{"num_hidden_layers": 9, "num_attention_heads": 8, "vocab_size": 32000, "hidden_act": "geglu", "norm": "rmsnorm", "positions": "rope", "rope_fraction": 1.0, "init_std_qkv": 0.0321, "learning_rate": 0.000743, "schedule": "wsd", "max_steps": 5827}
MLP neurons of a small language model. Each row is named by its layer, matrix (gate and up: input weights) and neuron, and shows model dimensions 341-511. Each number is 128 + 24 x the weight over its row's rms, rounded and kept within 0 to 255. Numbers have three digits each. A neuron's up and down rows have the sign that makes its largest values positive.
A block is one neuron, or neurons of one layer that tend to fire together. Before each block is what it responds to, as a language model described it from the Wikipedia text at the highest values.

List and number separators
L6.gate57:054121137118118156198115127131099126106140105117095116124101128171111143142163136156149164119131131135124102161102091095103119154157101145111140154141135146151138124120154125150165156123154101157118120129161106181127124089123094159145131112127142089117172130112102102138151115160152130154122109087091121114111125126137108112139127110123121097129161114139121161136109152082139136129172102125116146153138137098171149169147130101121120107088110120112133104140117139114180175148100099125130172118133082083124151152164
L6.up57:120138109126138109126105121165137169072164094143128095134106100157136142134119134090137126135144103109132126133153118147162143071143123107145124156156156079122179134095128131132146087112138116126118139157176137100163115164135090165124114153106115080102133134161126138114132082098137098101136163150121066137102144160120139159133094076092138147088123143070102174113091163117114106202116127162120109167162139100127127120118145126107114125098137112132138133074115138130113126075136124117136132142131149162170136123114
L6.gate418:137145121135175127175135166146128118084101093140096085144087115143124158200106127136150159114074148126154108111096149154166146106131132131110101117076143111160119147145129119180143107148143105115122083146151146110151111140145118140158112081119103134118142139154110111128164131148101113151142154121145109155122155153103082120098122104146140086177116080122099133154145140141096121159119153128101111198160116088129134158162116172127136150099095124142181140154130103117125191137149147119082099126114097130109128108132
L6.up418:161097106119109105161165138145116084127074129143102130151143096158113140157157140107151141118145114148104131181126155128139102117135111165103133131140124112200142120088177129167151089136183086115107119175141116116159100092105139109165119103145100081100076135154124103122131137131101131162141108106148116120127117077129125075163125102072132122132138121092144170100086140088124144142140104149122116172136128090162183135143112139117125113142125120106114123150103111142177133107132142107123155155128121116106163136137
L6.gate490:117105166155138120135134113138148082115141132136146128088135140103079122121114120154138139155122116106128126114163141125108094129134125098082086153087131122115111145163132136090154108111125122163125142123135170152116162110106116119114155127130105140174104119147139116117155117137117137156149145122135141133106129108173162114156111138126110152112143105117091108141139129108111136191147124159142133154075130125106153151188114114115204107120080117134145109152138140175171126148123130131155144094096117134141123128112
L6.up490:118153133123099120134130074093116123147129123121140122134102121139132125131130111135178127094164104179170129124136112142150148155135141131103155103104138121128190152073165099127116149095113097123125088116123134122113142135083121101161161128137111147111111107130123130087080136120148107141131077104148160105092114105111134150121125095146177123089136111108137162151104168134112164128140129118157123112128138100105127156124119151128117155109141099129113096158152169134113125145115130139125113147203093121154115087121
L6.gate505:148191139161143149107118183160090142120168118142103094130121121152137142136107160094129099141107151137140127111164176141101115080125131114162136137149120101163123152127086108120127093161126132097105131134146116139119141170105118122154139137145125102129136076155099112122098092161165129103156077181152104132119108114088121122129122160142130140115126143139134157152093143108124130106123184111108117131144163123137134105109153123114163132102103157136143116120113128181101135164172128082119149126142127148160112111071
L6.up505:126179171136114127141101139124141153094147137121101083137119120116100081070096092141083107141177120132096119126099160142090106100122150137172136114144138075141136162097153118112151111151131092099119136096126135143131117186112140084141093175097153108114112114138098164171121123136148116095117133130140117143135147112135147061157159073093129127095148120133160166093096093127136097146107167160122144114144164128144155090105099132093167114136099135098120131092131109124138098135111135124120140094114118125127124160174
L6.gate795:182185090107130119143123144150146156091121133157095110146139111183117108202119093155127131123094124164132133135127129123154090136097145149129132095096105110140121121135134165104102116106132134099114124106142134151130091123138125128168164097085124083096144134110125143124113119164139098133143120091086098092104136145159128100102128126123143140122100102155105148167092144110118120129118130170113071116133157154105141089099112094107138132119112126103104097143091141134167101121122119143125175150165117109137108163145
L6.up795:146159109119159133099159132163142109166114132159124110144112144119138168118153126122167111129079135105100164163167110133173073153127085117146103128143077126116140123120150114082146094125132148154085155148125131091157147140150143145146175087106151116169146126148152122138157130187130169143115126147142107113135141131100072127125133111114124109161103117150142103118096165122122167165133120161129106129093138135176146112134142132147126105126115152135116158127108096149136120095167113137118148131118160094138116131183
L6.gate929:111147202128134173115114131136123157122170138156083091124108112112126129142099100117171155107135129151144086147126131159146138125124158125095127185117136092132117117140125150085173134122109113109081109110097143130116138116127152108171108094145131124115107161136117143127137137156154118112139129110111094133127097149100138108106137155117125123152142098095102121148147107180142134115178156123124132094097120127117132140132107161144109160125131125108149126121118086110185142110056095109119157095076167128173130102076
L6.up929:134120154104128123131121169137121145144131091135119128123133106105131134152206138127137123154134138110126168152133124145140114067158156115129120152119172135164178163144118132101179155083131101130100107129113128114090119115110103144179129124125145096117148115148082141159115152125144094097127104089168113083132090145098136134174118144100135123145165110122129118142114145116187133134149176100162146129117115114110138160147116174131127125112125132128146133121103149110150131153120092115116174152170127114127167099123
L6.gate1195:110126142162142138163122106134122110133074112128080103111110122121107152160130098113174139087136097134137136136140180163116190125122165133140133142184143095093102113108150141139112102110148125187124102162138141095159128123101110128148145142121153121142133116146096153141133170085146117189100108111082155119115127110114143133132122096141161113147114070153163121101128134115126128138126144139143115113130178088129170123169129111146145103138098112147143128117119132134134132118126140133151115089119110126123131106132
L6.up1195:108129139105103102112111167153168041089155120133108137155148108119122118174171095138121160132156107088124133094126181109145119142108131136131151139109111104148129136138149103158145133133132142148119109106134115152146121077059107160127148104138123145122151129100129071083130151141110116140105134131126096111088110124146130116119076118083136155141115130141144120157145144083151165108116140130133120177176146060128149136140098178133112156129103128089133129103182141104114129165157128148108130096103147140137132095127
L6.gate1279:124158175097151143143116166154150112148130115156112134098098162139110105136093112121119136161126100150137168151114153108145111102123106139063118207119102133141112146114177145107144071123131118113104114112103106070136138129096130177154142094099116150107111159135114160124114129127122138086146136091128106099113083139111129163143149146073087126091133120112144125145142143103154119125121147150202104146130122154114126128138109174142156100118138144077110104140158056096135164114075107129145164107110134115123100100112
L6.up1279:148153116118120097101140126124146151122165116176091138138099097146129099096087143089150114128140128105141111133095125148160070080151142139124160112117176084162153119156133101162132125093159083136140114094116120191132144120067092142163147171150160133148151140134105103122054135140143112130111093137110120121145153131119153140095163124110133132111145141139108164141104134113156102131147125147140096098142096129170166144129097142104131142146125135109077150111130139112143118135110096151122113058105099124128163182108

Structured line-start whitespace
L4.gate194:159115110153158144140104112128147142216118122129144162120096148164108150104119107103098124148129134122145148152158178127130132104136110135077122173094150099139172125161127111140190159126107136160120117135123134128104141101102180110134145116134119111168113158145108129136134159143121119155080152138128091104133144155113112078178093121182100127104129099125135134117155138186109160121126129128093143143171115097146130137165083142203110097153134120097152171112112105093088130109099109168118130157142068086091160123130
L4.up194:109125125174097152126131134120191168122098168124177120114149209095129145145145110146123103131139096118135108139122141168146130069126094083167102146160132126116130078088134142134135115109128109161129155141110153133113155130102118146148125148146147190121151113104091113118135157120171134124123113163125090101125096150108158089112125121148164147140134082112156143174147120155139098167159090084155156171119135129133126141177110103117133087093099151102129138094133125120103058122133127107167092140133145135132109157122
L4.gate340:141106126168138123110126115102124115144148120122124109124108202146157148133123112149113116141165099104116077118189192129112175112126118108097099107150107117141096105142100105158148140159136140124129092114117188128135124095103171124105162114118167101117128124085166134128153162141129144134108130142122123099142126121108123160160118165116140122100119110125112149121127109138130136127122125144129126135158131159168129132143130095156173182112078130125134136160138030079126150094144124129169082123157108117153150098128
L4.up340:183173152136158115145135153158131163162137153152169136148160137109146132113135116091125153155105137100137101140113107129106128092078129119146096136153165147092123111113070163119111058146145146132123123126130122111102112153162097147109110140089091142140129156106145140151109116145123137083114078105127114116136121131142155150125122138112165094132082167105093107117115095132103075096139150150137150121123126152122113133133150132131130153128103142132127163110123126142113106097134099129075122139144140099086168168089

Delimiter after list item
L4.gate223:101151121063144147086172114098155081122167151142108140133115079134109100125132128121129129143119141179150155119158169080109170125139162121138123110119107124145087084149161133113102128121126139117110123107094113176103151122136168144141171115122106114160117107140158102123085137133134108109146087150126086083076134087126140134155131121120071126132150122136122090109134125110139141181100159119145099141122121158127129148161170164139176159072131150127170090140126111116131119155122107095150136109122119131133143108134
L4.up223:118122154052149153098143053125131096111099126101134115132106059121182125148124149123113135121118142160156153123154129124108112069131119082123131120108138089101134075099166153114131098096163120159127113131091156151113166183122117146119142127135136138172168147150122135105077100117124087107104168104167127088121112114113140165138137086144097104151145161129159166151135145108095130136098154110162113137113130127141144175134157122099114158101107129140148123151133154131136125172091124131112160076145078170127158118120
L4.gate960:119086151097096125117173100105070093128162120120109115150080087137143109141121132126134131128109158165124144122106154099090105125093144145143169120120140060112100139139116142112098133114147153148099067103184147128113131113094145146149134095148144086116175123140106128162115154156127154141151161142140185102098114116114142107152142094142135091142128138153125144108161131136109109180116195117129102130141100129138146124125134145130171165096123142088145150152112133141184143160106143130129130135113148087084168125118
L4.up960:151116146094100137102081130113171100121151093177171164098106149138140111126164118120101090174138104096111165109166073116109085113141129146116108110107140122138131132105171130130142127107144124146085130147106150144139142129135078169145155139136155114092138141154161136142117129137113126099125112152132037114141135120147146149093101131145107115129128161118144127158100119073121115111127139113135111108134142112097112114107135156101138110101149155140142098100116148155122098143131084132114162117140131174132120144085

Decimal fraction digits
L2.gate602:132128098135115157114140124115116128123168078159097111142145151167170146102133114135152139110087154123117166114159122155148155109125149135113130148115130136150133143183122119151118191082128112120105165120174134144170088113115131134145146128116121111105094103133169095183132158128138115137145127105135118186091079133102099110088127147168138123130178152090108107099129100139128141123165117115099145169149145147113128158139150116143079133121143115138114162136144130161190100085102146129153142142126116118122117116148
L2.up602:148097131149108122137133084143111108110097122121102099147097137151142103115110132162119140159157111128146106075108125127183077119062126129113137156145165120120071109107123098106096094191077146145142068094102143142157109169141140140064137117136163107162128120137122163123149138153116149137101099107128125114095155117141140129135124100159114124146124135135127115137126112142138105114121125133158118176068065159108105124175124146087105144128098086117131127101115118122132149103147153113101117120185170162119120131125
L2.gate692:127130086067129098128110128124134084112068135140097107106153091103113113125189133140128115162139128109123139132151159087121084112133118149163143138112172150114098138140133095137106107108143147130148125133127119113166123119155131091167087120110109117113129078119136116135111138134126121172118107100109130120138140155142129114170108152145138137082098137127170135118099125106187168141100140104139130094138126139152169056149122154100151110093129140123140124139138112122087131130182143159114115132159115131117134112107
L2.up692:143095121134119132183141155102128122138134125131122092158097129152107142112175139089134120184102181123143101131149138151124157096141126137112122118125145159111097122155112162108117164099065172134128133108153157116195113119094117090149083158093163135106108105123139158164126133155127140107106122133168115124124108089149146138100125146129131132124116137134141105138110172100158149101105153104158146146077178145145124130118135143152122136100134127112141132105103120090083165101185133066124151098131148144140173111170
L2.gate972:137130151102115088097069135092107081124124102138130134157084098143200157131131126153147075117096142149116143130164127141108135070137093123115107163088100118143105152109150129103076139137119163116109109111163150104103087099182118125125125091157181178130142108148134111199114131137150147148103112140150082177175153141136110100130102126114100119157112093108095141157138110106130087114113138121137126133154114098161109093151139160136131098149131132112082143159109112129126131131136073127124080092131085137136129150141
L2.up972:116125038122172105115139121094137125092143106095138110150141145128104099152128126128133176158134143142089116113151114126142141127107118153119118117114132092067118151146124076151119126127136146126133106110089127140204128109120146124121111102090132114167133169150157112171138120138114123121098174092134125157096111106122123135109119165139127126136147144144108138129106117148110118119171141077112152151178129151119145118149150164090170135109132127158136110111119115158127126123101095081112158122151123138132076099166
L2.gate1103:095126119128117099122143125130121098154100101126136113138080132130122132135128130113125104137082135137118135157074124133138130138161095149096107151092127131178125152191108125105126117166166143188142133127141147137169106125125126129112141136086142151162125136169122126120133113118076188133141147084155121116112119128101096124182121134141101133129134160113173128141123120132097130130176185163126150111112138144155171169159071129130142144141135112129141148179120151131143118165140113133097133102104131103122122129127
L2.up1103:110085117133093106085149131115096087131133171121139129097132120125132126146140118114135075141077078158184153124125090145138123102110113146100185133086112132129099106110119135113127124089143123220144135112145103121124108124137108162131160123150125138128161147155125135153129122171089112158146164132143168113155088113135128170101111125146115112146152152112127101115152118144120127114085174155099139177132109097141143125161129133090106122118112134093181119109107151139173122139123129130151137123056108133142129164144

Table stat numbers
L2.gate249:136126118103109082123100187116141120105089116149061130107158092175055131129156162128134146107141145162096135139174152100074101111106135105100121116092131141133125176202109086130166149103091128148129141146124177106177143116132124148129115109159161106137087138119129166137146142132076125145078129113144124095133111127149159168146091101157114150083108111130133130137137123086138135138158132161134106147164131118126134151142135153145131138093114148165100137138109160138101158106140126097144112138116101137120120143168
L2.up249:168136133130136148118141117144140119129150106107111114080165124127134104136113128131128107125145161156094138119130133106118116156092128181117124112132145136145149121157104138143117115170159105166142117071179095118108145181131153133133105113118137116163101135130158124064085140142133108144142110113142159159146150122142125117120102123164144103146159123148111100091132113140199119115090110124085119139127110120134154135135180114115131099126106143144104137110148094136090125106152150089152112157117114149079150180130
L2.gate503:149140151133148111113173141133113113141122131129105142111146138161154140109127165102103134086138124149129126127150119151122121159136131098115141124115106133122131163142151136116144074160119156158097130161085162123143134143111123161134149144128115097127138135140051132177178102134120123152118161135135098099099086144136119169140112163132102093103101116153129135094129128140142155095118138112177146120140149122151106140132109157103075100134119128142124087137165080084110119098114093169133064140101167092093161118150
L2.up503:105101134135066132145088132097140155102155100159088114106131086147089147100166148124111133181148114127125110092139145146127087120132103085157092142145098124109156114147136127165094136163095134147122122098114147141158118144156146141106137107116144048170110138077137119104114126142138096135106120096132121105117143139166137137072101135104133134124099150122102144108183128132098116115148154146121121130086139127120147125153151158128125108125070127130110162144130077145100098141146114132146136138154141149115132083143
L2.gate794:151040110121116092112151127139137079139151133157119104134136101133131122168148149116106199115127148118165137110173127132124125137132067099096122135090167133141143120147123099151135152123134177116126120099142151098159159133149118150158141135181140141140125156074099140154135104133122112130150132124116145123106144154146096161101134137127088116080129103128153160151170125115094151175121107120158130144120071086096115149109165121124118098126126126137131131142125145121133142100130138132128127129081108129143150145131
L2.up794:126138107144112151150127170162120117107098088119068128139121067108107149155130138164155153117102120134062143154105176140140083118127134165098093110113137091122158145137116137117135114142126102107141124102176100144197134091160139121144139114146111093130159120115154173138129143155143094122113097149157104124137108116146126119129116114162164105131081136130148132123117097114127101097113124132127130135127142104140128122158127112098116142155119091105090119123146135144110124116138103105130140167114141132084156112106
L2.gate1121:119112185122154067136144136154125096173164106162111127132115143160091154139127134124103167163134166105108082102151156103129141151116102121103118169091101122171101122157099138134132089170157183123106098118122162123134143117122123115108152138135159119123092126106099119114173120148156113159158098149171111106163120127129100140171074092131129091120106091122115157120146110124132100119140131144137140108119120132108122164121104130138139137116131098145091146139116144088135204114145113170109123105054145081112141132152
L2.up1121:111124169068107118140132112170143141144143077114129131098122108171102134134141115142104137111146176103149069123155160115084158157174082141146127123126103126132111113147105141117121123191130162113129131118141132135179143130144104089111135129102117090156102100144123120090152086120169148171125132137158099158203114106135143125137091103152153093121097140127129123107138101094153147098106104112130144131150125096118095111106100147120147144141121096110148159121121143113130146143157116137125092166082130102128150131134

Football match scorer lines
L6.gate274:129138105149143132091083100106137082124117142129118165110123132112107138137140121117099118105180111143133130134145102135187139138131134126150118133094126108134131113130108093144148111117144118161134141123120121139153127116138159150145150121125095156148146097145103117121161093142135118099105119116123127130103127150139131133083125180177125133132132130101116108146085101142094140142154177164146194153097130100060099107145103127137078106144100150141116140119128119184098103143103101122111131116102123138110134132149
L6.up274:128156116124143125127122114144142076098162140132144156121121138119116147131086153139109128111139174119098142106110134177146138116194130122138129091147138125175136099146120125149152136133067141160111144075104125137120107124189176121153100135110123181146075097119140131147116102111121117098126142107173129142154164125180097110134111138145166104115117167176193124118133074144089133115105083147156114126128159124124099106130084149098157134129115119202092153140117133104143111106110139137169114139092080157123094158141
L6.gate297:129158161175165117164133164082145109144179128104093120130143130122124140157093107177121165156150150120156151117164136121092145157146143163128163150095118058117160147150155112090125120142095165176124168141130157142090142123135150144159155135131115111113158109143130055170130113179135097124100123126129131141139122137130109129146154149188105099096093113154153091128121128165143160132156147113155118138148135152115132107129086166111136124155115133186158154161144095125075121121122126147101121123163090124167121140121
L6.up297:094110178080162113159117125148147126120146124113127140132136111123084140157158101153113171130112124163096151087115143099158105154147141133101071139179114163123131155114113101124156113105127114134143140108139168143092128153161143141127104102134131134117136108105114118130122127065115184151120118073153174076113149094128139127156118126116085120123152083113118161122116128121177131135099137133092101150135155103124129168112125109157133141114161131116127133083103084137128165111112133122111124129142168138132121091099
L6.gate430:137149134107121104116139114103141116119124154162120138131136123134089156167146084125123147075130090133147131159085162134133103106151153154136081125131105095124119126134130113155138118133108126148173134133096182098133184163130152133138126192133131134119125107113066097109141131138118160130110151097134081104148137185108128128098101111172107145144188128122117127134151136105141108109145183139144155113141113134118122116193111107175052126121130109116118137116146094127121126091118088142120128150166133105103172142148
L6.up430:106083147133120125122138148134100147130148132108098088194125124109162114087150155117105180117155098099155070130118133101119162119146107109135175156131125056101204077114103137147136151142153125179133065156123125143119111138130130134132106084111138116125141133106109125137161089125128113168120157103128099142158143157119119114140084139132174114121121117111102147120142140103138135169149106180129125137129134151119155141134156173094134131128109154092133125102123128155128132086159132133114129166158104174107130105144
L6.gate581:137123131150073112146182096151094104132091104184091114133137106119152142122138158090106092124144097145125121147146196102135141143137141122124106123119111146127128093147135146129125135137165134120158075122181126125151135058144142097108162128174094093127132180097091146126133129115135161161136122157164079106158160173137117144102126145145142162125176147140159104140115139137100139112122147146149110084137101134125145115142128109150091106148162131122121121109133122111112109095170099112128117116142150119085113128083
L6.up581:145124139134118050146141129131159145116154104119153151124134118157150152136103132146135178144130149153123128114115096164079098137151140114139122130127145142121132166115127107114125124132144090123153132145096128106107118114132145124133097174144121105169147160142095130138140151127121152158135109154139131109125158105126130154093116152128090093104139135092108116109116139146125136111161154125153162127089125106120170148137105127130118111132143104120165138144113124156097147104098137128102126141170063117088133118138
L6.gate599:105144114117117117146134071083124088141133083126175119122080159153120142124134148117121123121152152174138157132118142118133152146152152085103120130135154131120126114119124123120125101105117183163111147151090116108156111184112130137121133114129136094132118121108138145130120108123122127117106091089144088154159110140170108182115109092097122107121149133126135107090146106129124147099143130128116126156173103109107086151154150100114104158136092116138107132144138104142122132133123122091103136152139132108160109124165
L6.up599:131122116124141118112109101059110124124142090087168163138138094126106091112114147134125118132155140141118120178100154120129105120140145130146151127148112130117149091125104129138103126128118165162136117173100107129124082127138180112125132093159119083093115130104068127086116131159124130144123089132075117160130097126145099161124098106137092104117152149140169133097121098128097139107156132124109124168124105124102115135154136085091127139109104106127114101148163103167093129122128110124136127140181120101132090138150
L6.gate628:093114075122163122110160112145137101159143138142144098162119098159133133126111140171151121138137117160149125145142150133095119165172157123073116116137131103119094098144154112164126133158132149155147115138138186133139140158142137119134108135105157106161118111156148128111132156117125158131145177106163139109110132159103180109147123121185128125109144143132110133125149095159107129144145142137126136152136122161117104101110115151130149093143089148110144127102140074109110145114107126122122120163154117136147118130128
L6.up628:091112156137122114126130147134146115065090108093159148108103134121156124107141109111130153119127129098088130110119133119127128136129110111127123129133101127161127144135106159165158149143148149149146110134114129145157153119148076133106136136127160129134107149146175122098163082185104104147124146196113095098146138176140096134101114123127108079118165122127116123096105123156116098145147148134130162178150188158115126163187130087101142073117114150150125132123138099125068130144151131112117127139121093139153157111131
L6.gate985:135122116107143139165132124086125150124124127138107120148109111150083131146177172131117170104114090189121124113131120165162154113126134117145116107083139158104102148173103095114138143125140114168139099133111146140191150107106133154106058117120117197163138102108155089154142110146096119096116104144127129083153120106119150151124084157106118073110166149113128135099115147155128143121146176134140134130130145100120141146156077142138118104118127104124166097133113142109136154132157111116141138120133126085090132144108
L6.up985:128113109128141129132116117078115152113118127125134148120124149160136116093175151145121160084157127167107097119127086140145130104130129121160107124096134146108111135145118112122127151117146103141134108150114127136151116104119157154089058118107114152149117098139151087109115081125099141115134151178107147143123140091116133081132108159109101104089118152121128137106111132159105121185107164107135113113142116138136150113143087155119090109124167139145133066156108150131126117111155129127121090130160094140114098170118
L6.gate1139:099129126131128090127056106093121151129102090136119141114149147139128132131104129115117166133117133142117116121088098115109113146107127095110115108117125087096069108117139143137128099128132121153137157138122104092134122124157162158152133157137102123139131134096086149133151145139124099099160107132151167102117094109154149103077114168111160141071156102133136138101124104166136177116109161118160127134116162142148107131088094153146136136131148133098157106142128098116135131094084134100100114134138136095150130133111
L6.up1139:154132116149153110093123115112165153147107148172114135157097081145102121132144132086075128123162113122094125140123140089123164127072151116122128164144093116131103119128108087131134125113131120169179124122153105163136123153114117115119118128148104131104156141130155095157128095164113115111121161170099119144127158094143122118119098161130134127146139105150136104111165134119115118175152105132147130111137125129079099130122109165132106130180152149112142090128116078104117130135086139116120108121138135148113145134132